MLP neurons of a small language model. Each row is named by its layer, matrix (up: input weights) and neuron, and shows model dimensions 16-207. Each number is 128 + 24 x the weight over its row's rms, rounded and kept within 0 to 255. Numbers have three digits each.
After each neuron's rows, "fires in" lists the words (lower case) most often at its 100 highest values on Wikipedia text that the model never trained on.

L8.up37:133101136136118194138149140147130130144110150118143123150124130149077088100123125127122115148154116187127151142140101111152103123127172108097115095090126147105166109166121116196123098089112070107116150120168152096117125120129132097120145138151163119142122145119126155134166148132126105156130116111124146147147118118124118102097134081114135132092162124150098115144148135178158124127151124163127112133099133148120117129080137118065109142119174149110126186128105131119125111135163139131136190093163170122106180140106169142150159134139138135132132115130130153132138145135112126079
fires in: "is", "was"

L2.up1308:127124121120139146128095077138103131125095087129138114139160142150098156135143126114119125122111121139120150118109123154133141067140147127134133094119128152138136132124133116128134136128102138147101135082087132178067131144141168099135117152166101072153126135117102159153135139125142152133121120148156150123134143087121134159071120140147118112175130096177097126141105142071137165125143148122119147098142126161123118110106153148125128096098126129151120183130180161134127117125101106143076111143150123111119142133170154137100185137156107149111114131127164142167089137091137156089
fires in: "may", "august", "november", "march", "december", "maynard"

L8.up951:134112129106102122145119094121148106114118176101151101125151126153120104102138142133128092162111144156143127125144150143153122102143135158116075122159118141103160142170091085120168122137076139138109122066113135131132158106161149099152177104105132130155104098135148155169104128134101120115162078189132131093151124124111142111140102140112091122134100130116100112109139118143149138140120133115136119143134126128149129151127106146112124145106146111134121144114143133116158105075137129125098129150159144142061146128132111118210147133120129113156100125136144107059121152128103160144
fires in: "had", "to", "after", "has", "have"

L2.up1100:165114133090134101124144129181127111178119104143117117106105096111153135141168114147117130141154140134151116121096123133112158126132098161101125099147108107112127156145159121108138139080088121184136133203166173107156130094150151158177107134162081104133118157134118146097170080141151143107127126138140120127159127100133112135142109072145098126133127098114120153092140124147103165164082149180126120138105132124125105133136118110120158098169146142107117099138143121120117109108153189177113170149124125134117131087126149181120079118147134098112144151087116147137131145118128086105
fires in: "of", "18", "12", "19", "22", "two"

L2.up374:160146118168144127097121091148151161179074095157159131132130141103130144129175113096130143096085088151099121125145131099129163129087108123120116150112120124125144115096107135119108093131129101131151065125115141128109124125128139146190121117161116143083116090123172116121126120078111130173119151185136116121133143112124136153134112140111148218101146083166137133156111161111092147154140117124131142146146146099111114122087094140145095158109085103105165121141149106128157121145133131177098144134123105123125111121132147179152146121167168135137099113110139106131079146113119137137
fires in: "of", "other", "few", "highest", "several"

L8.up1457:154118103097186139172135161128139089105114148090133126127126101119131111105159141106142064143118136132123122091175112157153124137119096169132132104148134111146144119115114127127137133179099114114125153144131174133115083166149097136130110157103133145120108121154140081116104118169145191146096182158127126127109113144131113095112153114110145121105136174128128121141141140111121118084160128153134116137129124128103115124158056148133133151134113132158141116113143142120129160118110120116133117145186099130112142143126143153145089105120097115079056118106149142102150121057108123081
fires in: "in", "of", "as", "near", "called", "by"

L2.up1095:139156174116148116137147139075081154160109103150159131138072090110171207124105115098151133087127152102137150148115119123124162126111160150113150104122129124167080171161137104147152102139130143078118127139136131122102085145143136113130153073188136176131113110134134145134114119133119141137121155151152097144125107115129130126104106126105122132122137092112141130108139116128120164151129144104109156120161159108146174110088159139135100199142122106116120145095157117092123129147120134135110127111127082147113150140158115157139158103153131160068086114109130125113110133156070155132
fires in: "of", "highest", "most"

L2.up636:115101086170149142136171120122131108177144108112051125182164104098094118121129075150120139125165166134110127114147144150108113137117131087122121136120157142107110143107110132136122152122124114125111136126096137079154121164128145117145139122178104117152134068140147148108156136115122150137156165142154134122142126112144119089092146123143142132087097121123110136092126135134157133117136100140099112142119146113112130165086144146124126141133138166175138117108146109169163112126120172134143127097117157077129100156119177127140146109111127182150109154158122129120108107168142105125
fires in: "of", "and", "in", "to", "or"

L8.up290:129139114134119113087131106151135123168091108119172132146122130094177142126149137117114126124112089152124110131179137107125159145087119146130108099100163148108144081092147179151115147149097101096128125148132090164108124170105148138135155151128122148149149075095077109143131139131146141096131125124140117160085085128107134140118111118160117126193158127151146139110175082127136119108167149157128179128129125104153130108142128132150116098136137140130120145103117149117105130130131090162149122148136128165138124146112098136111131109204134107095129086105065120111093144158160088155
fires in: "was", "get", "took", "take"

L2.up428:138149158115131147083137107137083122158150164149150123178134083159123143112088131086122135156148155125130176156101130135135125129134120121114133131086141149152161141123142151094129123116169096151136111109102120120144114117116129130136134128138135157112120113138128148145139120101167159139179145172131137103131107119128124136107131119131106103158138142091160135168116110137127164141117169112164104094105172098152150145148148083179106139082136139130122145049121086142116116120094105144097131114110117115118147151110145069104090111162122111125141133139136159126131093143120135074
fires in: "of", "before", "following", "during", "after", "yet"

L5.up639:095137130115128113130153127130108079168119102159115128126120099101073126098136125149144135145093118130148157144133136090086151123103101135097148170144156126123113106095140150210106135148104124144139154177127144148127130144162098158159128103164115114118128142154115111105118118120139107141139123147078143110123098120138126122112171179156086136130135138150153074101098088095125113123107081131095083151128122110106114150137116127117122114155168095119114163108101148064101110124163144138138169164129123161162135143093134131113111130092163179118102121121135156096153130133168106157
fires in: "he", "is", "was", "had"

L8.up788:087096146098143123141115111125148115136115129126110126139121073125139119124095133103123122141110136139149123126125157103121156137139140110134164124087162083147109132126167129122179109084121115125136128143163139169096089138136133141153099153099091132173136193121136166153134113145099162169139163142136167105166129139135106069134165117106115111086052082160109112145157159146125115104095150113110126077113114116110116112116111103160150095119163138138157118174175156110150168125127128097123148133120126110085084161147153122153131122109099125143098100143115120123099123111100122149
fires in: "until", "from", "in", "of", "since"

L2.up740:119147143153147134130158132129082089140128161150119141138112113156142111177143113101087121093151123082132157123115114115115157152139073128079111128128125123135144147112154142116123146099137136115096125137140114154130166131137100141130131101081122097127127149129132077150111174132119047129141103167119112120162129130150138085104113137147072178111124108140128184129156141146122097124152134138102139144159127105088167136124166117138106146105120129114110132126133142071113101118109145142102139120164122142111153169147130124148141093138106134120148118057122162094155121112068127142
fires in: "from", "where", "and", "they", "who", "of"

L8.up667:093161162119133132118156099132134132112134163129101157100143113118163134157140109109149082163153146140118161099128147181123170082107116094107140141121092083109102124105147156124128116124138128130112138104105145113123141086117082135116157075088164144170123155146152106132120114127153149142112165106074168090102139131132123111125115154116117117138150128147118151134091139141115212093114132115089085116136155100132118173103137099110133108071164140138110123143111144119172139066115155124139104159142183126111142157101111107117167158137139146131137161126177108110152148146121143086
fires in: "an"

L2.up1303:092147157071145108149099113129118148145138111147089130123124111133151147073128115140104149161081094128173130147168104101138157165064134116110132101107091162106183128120121139113095127137149128146130114118166153104127070180179135145180141111144135113079140103115095152095115174164146115147124101141127082141149119131120111133178124102111146140123139119152120118176151113184153126114168143141142151105091075159148136172101109150142138122140151113107088125158153139140135117128129153150149124147089164116094134098126128081144097161161121137139115102121130135083119120123113083152
fires in: "of", "highway"

L2.up62:092121151135136128122128138129123127182141132105157113113154119149130118110092095108140138124141114141135153122128168102141181114100176140138134123172150124090152135114153123094180100133135123078152109141137093171156113146113111131141148138103142129100137141091144127110144132124142122136121136153117073095136093108155167097137151105127115110114140093096134151138135073179168163147113147090111132110139114097131119128126084157164119113159101106124097162127109166118112134129149088126132128168084122089176140151138138156145159147086138153125172111101158159110150117137137091114
fires in: "of", "what", "with", "when"

L8.up893:165093104124157116174137078085120126132142154111138116119120133113127136133133093116129113124078146140106141113152122109113125151111141122109100133167112138127102119105108151133144152112157114155095128097114117071117167106111069118141124127118123142160142125126132132188132062156121139108104125130119171122103144134165112081153124118147096116107122145119093162162129117133109117095121160132112117121114093112133145139124142142101121097087150138166141177132113088148152110109108147100148139169089150108130214156155099129125129135127180105122093084134076151121119197142103139125
fires in: "an", "animal"

L2.up369:148098136149126124172132156144121113185106145162166125136152122123110098115105118109093140127140138099138137101122148151135128094143119156131147155100115113099116132097166153139087109107140085180119117133131101113157138160179134118154129144113126121134151118139129115132110121118142114161165104168117136120143081152128142103135163150154125142107095154137100108128127119111094165110103106111090125122154154130109060136130114103147152152119130182105151155143142099071130108112157125113069152093149140129115094120154122132132137084177179171148159103112159179132096103088109108118
fires in: "in", "during", "following", "while"

L2.up543:114152137138132153097171108111156118113114123162105145134154133179106112091128125126148142152091185101132131119147157115124124120107125117147167123117148133091164140055141151146137100105139119149120125058109147109120135128126152129099130139113108113144085128091115127090146163104176129108166149115105085122152148118136182090164140098113142102115125107161107167122099128124114132126135111114122135127172142093106120142166117144127131077068146121150116157140143136145173147122128128114098134129115137118126114137123119136091138092103120149132140144147163110109146129184117186123
fires in: "of", "from"

L8.up129:117137106133137086139117132129084127169105151117133133128123132094158141131125090104156197118089134113130135127104083093112128110152113111117109132148110124129110163130125098144080127128116136134110128147125115130155121132144139089119092114086129164171110165106157132133156162136138165121116140115143145118111106149127130067097128076095144178122148174106141143143117156117153119092176139122093146114136157135098140121126113115136094179101120149167125155081113192125126082086114130170085135103144098145126142143138091174148103164148139147115086144122157130128174099161176128119
fires in: "the"

L2.up957:099088095119130128129134141088134159158117113123086128129149114106104147115126129103127134093104143108139104113148140115109156172082134084092144115101105161157102058163101157139115152137127105191142114104165123116124090174173127082144123087162100114111105130112146158102129114113089158144166141149136106116138098099126152133149104153139142177145106097126146126149147173136134132115123140139158134150115136122118126116078141128188133113154149102137101119153143130120119078135133153094112129143168111126135142058147145175141153144170140197147143109120114113087117127165109111106
fires in: "of"

L2.up1375:147112142114161155146142116143136123086143079120100138139121127172178151145147127128135122152167146119183096134111163097120126159117127137115082099112129132083122132143119086091138137099158118129159171101138102153124151101132124109155134140113128156118101101121118119160115124146130066104150149202118184122146112127099164123118110130091151150177083096149151128139157180131144110084133103116144089117148122122159095131128124146162155163115146165150131112155129141138137135094126137147108092091087145086142120088136111125103124082113133112161097156149148126095141128112120111128
fires in: "to", "of", "building", "seed"

L2.up967:114168133089145168153134141149134154084162064139117091114097170131129135120150138108145111141154110107121084095111162113134126123129160135087143099104092142087132079152087117135136118118135111151142125101134115173142165121133171135126150094147129142146067120113130120139131128124066091170136123155157158143224100091122137112127095160103124122165159138128142104132131124155149111123090129124134134149165080126139120153192103116131098130144159138142142088138146128120146142118131117153117135109102108120122130144124156120164139119162093092076108127130108106115142160139113146141
fires in: "she", "to", "we", "never", "not"

L2.up877:126164141108106141154113131120096116156140136132142114144093125146167200135142146111145116154105138188134124113136145114078100112153104090152097128114114149154102106125161141129140161108130117126120103103180145130153115122188136173123113119134107101073125137127117106141153139131127133147154053153153151122166119131147130151104170150113102168114140142145139105102118125121116141131125095121098157135140148112155139097139136123131123138136130107103157132114156126067123166143128151116121142135117119160152103076065139105169131135125131151108101089108129150130158109180114133136
fires in: "it", "she", "he", "they", "items"

L6.up400:156117141078166141157112121134141119168149103104161111108159123135141123160134131185142119104156093100113161156115119136118112114088145143135114125117139110145113122156135083100124115131132144150164102118118103096198161076129180128157130108186088123126138137128153126133094104143127134129144084116118133079101087155099125125101137093110127098103123123171142111116114106078088135131109123155128108110121197120131105105102130140127157101166099149130102160105121134135164127063142114137119117141121122128112165136105170092163186128169113153105122116089104133125135133126134175129
fires in: "in", "of", "for", "the"

L2.up1377:137108150122126129112173168191113101136128181134097145135133088072116100106138089111177090110139120118127103098141126137128112144085096138150121133146162122126124173127121159094120139102172107135088102102114147151108158115147105135145187121139130116105142121077121144110132131110141141132104176121093113113176135126129135116113173157149136124151112082162102154140112120149137114120157118167109143172167130139102075117092121118086137100087138129148138132118122139116148092143120146117080131128126080146157164098088135107182128133136118137121111120104101157131109128132167112111
fires in: "of", "from"

L5.up92:107157106129098112134121118106145142137126111143107127112151089135074063111108115142136119115117131151130152149115178176145100146154137103115138161099142093119109156132137143168106118152128146160144129124127136158149104167162170100142115140163102119159079153118145176111117147125123082118139119097179102131102110156128118135077137086127115099139154134117115147135132092127118081077154129125078065132147123104128140089153105114111104134144157150124157097124140137110129170135108157122115145092118188112120170115131150131120124144182128138118133135162115143158106086155136157183
fires in: "it", "there", "they"

L6.up885:075122098110144154134088137125095097148159172145152162095163185092080149109094179163107084138130146139154082113113124155090146100106123120117152115133142116109138126130151089138149129153115121122134102138126120141093146112151110167085095104132103139117146133099097125124134135105124144143136117158122116144113136117131099102151165111146148114070119154132112097156180147164148110139114157143117115157118136116161103112131137139090177157086122156135142103129169162091112115160146102111111133149123113130094139107117156175127109110155086150157078113139086112102160136100129132127
fires in: "of", "by", "on", "to", "that"

L2.up1216:119120118145163138131120102137114109160102111111133147078119113121103112146134092139093148093113179116120128096094116096125129139187165151082155108151105134161142145149108138165127123163072150135142101129156153143139117092115147164129119139139135128092123139147159150088113128068153111139092110125155138165115138133143140187109144131121148128094120098155148111181168110116130148147157128177112180129141125137097097151147116095140144146106142166097129080176129129162123093083104112120090147111108122092111070137165107146113143148152121154100132117136155125135117115128086108142
fires in: "two", "and", "four", "five", "six", "of"

L6.up979:117127105166156111152143132113139062131146154150157169165114150139180140132093124113086143140075137060117131122149118160135112104112091103150110157166132143096099147130141120119086173156100153132135135136094079114152140136148111123153140138133122094131128118118112171091127148157124073106142099169144118092092123103133145094170126115094109127130078109095136135091100133111164141119127126115104088135100142114107124155142139115099095141158139118106164122144164159113112110089128090105115127108133201097119150119111131122127119141119150095107113153134112164133124125148137140131
fires in: "and", "it", "to"

L2.up1285:159135107141139156148128162117119096150091148158140156093138097134142129153134108062140162153124139147117108154145165164089128168114135131092111098134113096160085133117096146152148127134146097147100143119153128093133163101182117101085139143097101132117102152126112129096121120139118108126175109176119121139130102119122101140154153146115140157088129103123127124091140098128110171111128100122140171117148146121136144106153179127155091137165193168140175148177090126128149094141149146144121109101088135138108119070089155135110157087116160108142100104076116112124132112134125147120
fires in: "he", "it", "they", "the"

L5.up1502:124134124130155147176105139148148112117126100127133169167106133144175150159136049124139109172109151129091150098134160086116121122156130131128121112145139114164108137116123119111120120159139099161126134125080134076131134101145053130157130120144122149150128136097099118145155118154135137148146140085118122132123098187110131085144119157138119160167154145123129195110107113088165142137178091139136114075146114141142141143180110140122146142129098119129102155179148120105132156103121136142149148131136177109128108093138104105095162142134143164149142145107115130101127071140125124101
fires in: "an", "animal"

L6.up1225:108132121124166112108088119131082113165140124135116136093125122101145126132159086148118159150126134147125113109100128139147144155100149081087162128124112095112134121136133166119119151162137136135089135109129114129167133136135111132082153089152217116141115115139132092123113129087172118128126107177113183135078122122087130138103134102150132117143150121149125146128116139133120106141188118145132117142136152114129146114091109124119104202132144159122112160124123159119103120126126139096133131148098122103123083180137160157110131170057115129157095125141137142126086126117130089120
fires in: "and", "highest", "of", "bogdanović"

L6.up713:130149134153139122128135128081099144154097102149169132156135112128094142114137145120158139140148122093132128125075135097136120169127142062104124152132114058159130151131095065106077128107146106102148079135087105147163159117100114103097122120131119129121073119129156141132175163152113110106121118107134092110136111100129118127139116111123167106124107132142151146101104156120147176160122145142137107105105145096109091133104127138141116134133176136163114146109146208162116106123170136152079177157117128109121110113091138107182137147138078149117123133135135127117124126138131163151
fires in: "the", "of", "macdonald", "s"

L2.up588:133118180141133106150145116118141159146133139165115135126102122133148140122129129128132124154192108129117163106072147119111157124098143171170129117100072106145151117121146146111123088159143095100070141157121117138159144132109126129147133147122141127137126158170089141134114130129160104132138056185150121135164148149141126140105152124132113158120149149159162156112111174111114164120124150148107119134116126104147127125160148150128082151127137137114126096095114137101127113116109163099104187157118135108129112124112118136112156092160112075117130109122077154138121130144092103119
fires in: "25", "19", "23", "22", "26"

L2.up1274:144083149097125143129170103100102150134123118130157128129151133103130127119124114093121098141141118096108138127096122174155148148138113128138128127153140126110078120111141156130103163152083115147151142129151139142132177151142093141095064146159100148153127105115149129113090161128157148177090143136088118093167108114121137116094120127147116183118094126131159160143154163080115124096086124147112145115167090132122130146125136106086141132117101081126132118106143121127146090149129149149148088137139110114120107077102144112156179112142132168164129138142157145122117127135085110118
fires in: "of"

L2.up1422:164124164177110107130090137136154142142135172138153114152138108127131093138105135099127126124145131082078157116106092126154116117129120171150116162069115104139100142086132202096132114166158093158137097145145135100158109115114126118119149128134108129112146134180113135127128100134133093165149089173101117130133090110133105102108138117151118115119106159145144151169118146150122150135084142146128132151164135101103069148142129111175090120152121135122133154133166113103136133123150088132103119113137141126144119157133137149137182144163153110194144118126177143126095105123096093145
fires in: "as", "after", "when", "following", "during", "at"

L6.up232:141150119124148189127109144109136159110132110146139134109197139117160151110129125095087137131078121089088070141130113079120109100080165088092136072098119132112133153134143084127145133115134120065136115125116137140122095152116106136120142163173121141130131120111106150121121093122115189119122117150135071139148152137162182140158130158166153129119149139095120090162110108147098157114102096125108169118130107097142140102180119162074136147091175143116099132133107168093125140128119086160100156124118096143149111156122130160137122133131120145134139080118102140111148115151118141108
fires in: "that", "of", "whose", "what", "associated"

L2.up231:152114189106116100127111144125113156138117146119137100104133156163121138129167151115155087124161123142144096120075160089152136165120125113158091117126096137092120116144120096143145140113123165138123136093151144102149124150138109184085137117138119131139098137118126109120123084105145092124126163189137182166118101102127111115107066140112163174155109158146102151102129143133146120103174113159102130168138095108117108180096077145101136149105164166138050119127166129088120119130106139153108128090104124135143158166111131123117122144117160109153154137145120128087150100131101103117
fires in: "to", "of", "helped", "your", "combined"

L8.up875:067135089130144171149135122119137110114123095160124108109138090147105105135154175135108143084122167166126180112132112115154094149145140117083119140129152080085143096116134115165118102118105099101110127129105177100147131109154125139125149144104126132127126095106172112151100114171158120138093126111126125138137104139103185137125157118133107132133116107107140090096119118119141146125148145122125097116164118115151101181141117187119135128126128129130115148119119193111175116113088140149135150130084159120107160087119142100121137104114161107121106154163150113139124065107144146160
fires in: "and", "had", "having", "the", "was"

L8.up529:096124152169121142112097081111153104136107096125121122107156086142112105153156128141138112122116130106114143145137090135098097080137112170121095111121088120139126126172106124104120138137128115120140144111087127128120113108102132118102128156123094130112116140159132118153113155156113095154124108111126134143141126127118132141124112090116098157121105162161082140118170133128166136094153140124139092127138091125180140162099114123083088141130180150108132126169095156116159120158128131119146109154119144121097092111149120099121150117123165157117078115123104089162105154095140130129
fires in: "and", "or"

L5.up1453:147133113149125121130120148121098136180104147101150148152133109119141169134145084120151184103125108099175109161169117141151118100075139084092107111119116132143147146148128107144163120156124092137101064154160106110121135143093097132086099143123130123150116150105153113157153149143110071147136103101125110121139103152155146142099135110128149164140143118069120130143111131152095159072131149162077125145124102097160120099130105155144100152129126148185093148160123151109128134074102115161104153169111118154115088111129145139151096135123122156152110142109134143123095123156141166191
fires in: "the", "s", "of", "macdonald", "its", "first"

L2.up8:105113112119130157091189157112141143113117156094105174116137095153146164157139127128146131090115153116141113165137131153121122132145141136099121144152131147184114171181092148123111102133185157160121147112110122131152130103114090134194126132140115116109100124110119108153113160121106106162083124137142103097152153115136142123104143140120075153146111150136139109135130107110176125153106169195114171156097094143113133139128145090151117147156175118117134121129100136145132107113076121118164119176145088102125112150117106123125129119146139118103098158134128146147113151179129137126
fires in: "and", "later", "little", "rather", "also", "even"

L2.up592:139118150093144108160153124146075125141115133144101099092088106129175116110103136146163100144193146123088124125126082094118129139095122120123129105086053143152130125126139150109140137135117129158112139128110159144120130104113145144155138156149147144109106132106147133157100100117134147164141108124137141142148149150091172107118120082126120166124142084120165158171127161120140119100098160145141117146130105109161132148136131141057126120122106197094158096153135142113131117116101173124128156170105115134121113163147135101105148151167123119158153129139152098142155102120131186145
fires in: "31", "23", "24", "34", "26", "32"

L5.up682:105122126107167110119103124146088151116119155112119106069092118126124142136135106145146133125108179079090105139139171146121147157120087133123145105153116137117138106161134175095145100134143131131108143125168141180103107120163080092146146138144123118142133124141122120146159114110105154165101155162103168128096108125181133131103149106130142154158131114136116134139118110152185110115111116150156133111139169096151125103135107166108151143132157113142119138140124135112105137115132116122126147175152097142113133133151110140145149141135086132100061083111157166083167120123116146086
fires in: "of", "narragansett", "early", "for", "from", "no"

L2.up671:109154116139142132164090158136077110128127096116140090136131140116087160124086094124109119127148161140152139147089128099114100120136134124112153111087075165129139114105139108111113133155112133138107122153138118171149127128096097123159084136137148086087145104122117138122130131165122159133126119159112127159126094108134166149140130118092143102187134154151143061092155156143108114143127149113156117140169115125119119136084128137146100147079091125130149150133173137104088103072121113122098152119157162113089097116088150146111138104142115158125080115108171150142115145093151130149
fires in: "of", "from", "to", "loan"

L2.up1368:138126142162112092117168112124135137157073160151102109140159092164103134098103134128146163113107102104135170107106110134160130133127117170114114169081126092084130140107155152104105145133119129159139155113126106147145165147104138108118101135164097147136134125166139112154125062126119103135163114183129125129132094164132145090140137087140086127128118134104125134155126169128153157121053106143119151107124127101139093168144113112191136147153150141113130153113143097113144134121157107130099155103108146146127117118144144166097143068154140134125171136127133150093140119147119091076
fires in: "after", "when", "since", "in", "following", "before"

L8.up811:122118110107127128144127150137125138169123131122122168148094116145159124143152133163148100141113131070118152098117156145139113136117121140154101110133118164134095133131112174118119152169079190128139140144081119127113160111131134109117136126128142128145134128114119116113099149148135110151106157113110134141125114158107085085156138117124142143156134137113129170143108102123136118101115141152120091084147094101130147131117102108108149073064132130098151136134088109122138129057139118170099142100133109087137129132186110116123135085150165153098165129164145135119180093131115137097
fires in: "an"

L6.up1395:104149121092154106129099127115100139099176185114117118112129122107138121152143145104110121131110126128143093103116102138077140153160125149102133143124092126121118106112119119148105081103135093101099163113161142131085127124128159149114095090080121090127141094111081152121156159176137145135165141150124134121099131151185123156117144129136156117114156105126117142122136135134154063132100122102105108113115140125107145150152100120097164097087146159183121112094153126097161174110134123149140144166075129099093140164121128181111129127132138160162136082084116157089112126102117126130
fires in: "of", "to", "for", "on", "his", "since"

L2.up1293:137135129130131111085112120114123155135189121141071068158069079094147151141125119157139093114167135146116146138139140112171164108117131136096121103129126098154099104151135185132103111149124136141123115152106146124122125112145146189146102109149116138128064153111127139148166120099143143130089120109114117180159102131115142152139147164166126135147118099131112115129164120061146121165133107182109145106107121092149155074129141124139143124098139132138136119106134132127097113141143108090112183183127127155185107162148098137128138123123174145147131146148158113110121119145126130113
fires in: "is", "of", "was"

L2.up126:151145146143133136099128143096124112100146116126139115060123102162131122111122131141142095089099130129138141126059125147094133131144123162136146148103097093092101153113114117139123144168112141173120131100124103162103110093154143151131093112139125097131129154133175137150113137076151117161156111160135155129153145181141156127123104139123148124134088158112130117167147119156139166133141105140094112129145092147124105115134164119081158121132138134119126115111143097157160114130182130140156137127122112137106087116102119149150133139187109157113146156111148100110129116134082109153
fires in: "of", "by", "in"

L2.up976:106134140126133145132092136123121089098167148170173143118098081178147121094085118099102124140076151159119136168105151083111133119149158129125141120110103113152163132134149149130152164112122149127160108118125114114119117113116123122098124132106117121143178125095150149095131124085155138151172131130110116106154129165146148114156137138135096102095120115132138113102152129135151116141110123126144099118135117121129090133130108143115169073109122122084132155145107107144122127109130098140144132114074111147160091132099156074079106123121127122168113089120159113087173115138111139103
fires in: "of", "on", "number"

L8.up1119:149125146132140128137141133133106133204140098146147116130135093113149127117118143136127104096086122140118116134132074127124075134131148154116102120115099176120103137082120146137128127107126090133148116148112125102154088127079127169137135125138152129136120155156140140099125130147180074089114138092119115167110117130111153116129118131143108158149136119132132168102170096108120128110089169132137144105098125101142126134144129115153114075111159106174169153125147177102159132130135150127138124154112125157094104142157122138151155136126124124162098125145119149102103102105122150115
fires in: "and", "s", "or", "than", "being", "in"

L6.up940:163183133131101149139153154112131124089122119142124092133116120130116144127090093114123105153160093143110100114125150140127138126133137175130136108105086096123117130154164141128172140171125116155159187074116098154113112122140133121175118155110121124124134138137150137114114082120108137135073090149110154142152131085148143119132087118122120118095109166128131162131108121131111130151088125107122104119138067146143174115189124089140122125127160131126151126120144148131145110125150162136089128109108129135144117109129136147148135111122126164162177080162105119129171109166124123153
fires in: "to", "can", "not", "may", "cannot", "might"

L2.up997:149152101148146060164087146112143056132112137149120171166121171144133119115118144108134105108139154135136116140103136135144136099147078154163114142129119131097102142105119142149138116133099109122146106085161105146151138145106111132088131115132144127154107133115132095143151148093130145088128153194119177144093138156186119132085129101098136151139101128109086161157127134129149130141143146149147119127148150127122119148099136128130106125097127140138109100121118139112108108068171149149103113105147124136072142117104125142175115108133110106146146104132091128114108125175110130114
fires in: "of", "in", "to"

L2.up1229:134140092117094126150180142171112151091117133133123074171139127129137128166138145162146134118159125147139133116145116108116185119171117159109087155113133087075196099183117098143160143143116142105124169121132133118136126101129128110123118173114128160142139164122166147107130104149117143134119118141109150133138101084112095108105111130120093152142169145110131130128131117135148113124135100130137138106147122158160149115100159111095095127080163163120094141138136108112127100115106142149155198152104113155113100119107159118151168106108148100112121119101169128110109163111111152116
fires in: "has", "is", "may", "will", "had", "have"

L2.up706:114152150152153105140131151126112122168125131155121134182133119072111128076157163129119107135144117148118099174087127124132111109098121116138084146135093151108108130140156127090114132093116137168156131133137146133086132161134129176112137116136142172139139125120104135164119176132114111127122086142103116128129123138127145122124134162112118125132077118143168132181170118136144129144170097127085109156164104154112108096138153079118129116094181120126145116080109139136118125102127128152120134073165112142147162118122122106155128074134134112131120143128127103132127125124106120096
fires in: "of", "loan", "code", "000", "from"

L8.up386:116139109133094117108118127185113163115127118137074154190138125141148083134146120080110120123141119114102121100141133141087131081119110118099150134123161125158140166106122138100113096084130097122125143161130111108131124109129113142144113118128145147106129150180145129153156099133106101142158139132130149118158146141110134128103145148124160134105112137155166113139124126131161142157127104088140120097193157162173061105097140102172110142122108132121169104184117095142165111097133114115096110119132101120099113159101122123121113143133079144128110113143164185084081142150163110116
fires in: "at", "in"

L8.up42:132107103133104114115153147117091135125168105084111170127154110113115147151118106145126107162105126157141102121135097163124150106128134145114090090112147129143198082148121133128168141165098131091066123171101113110136083118134180113165160123142118117080181134132119124200104132124163121103112112126155109124116133148101131141098138078147087148092109106095165101130116103134123131125119125131159119110116136131130151179086154132170116152112144123143160111142169152166111135117150103117102159151155126158119156118140140086102172138123149143101088110095137113140110152096140131159
fires in: "and", "is", "made", "only", "least", "previously"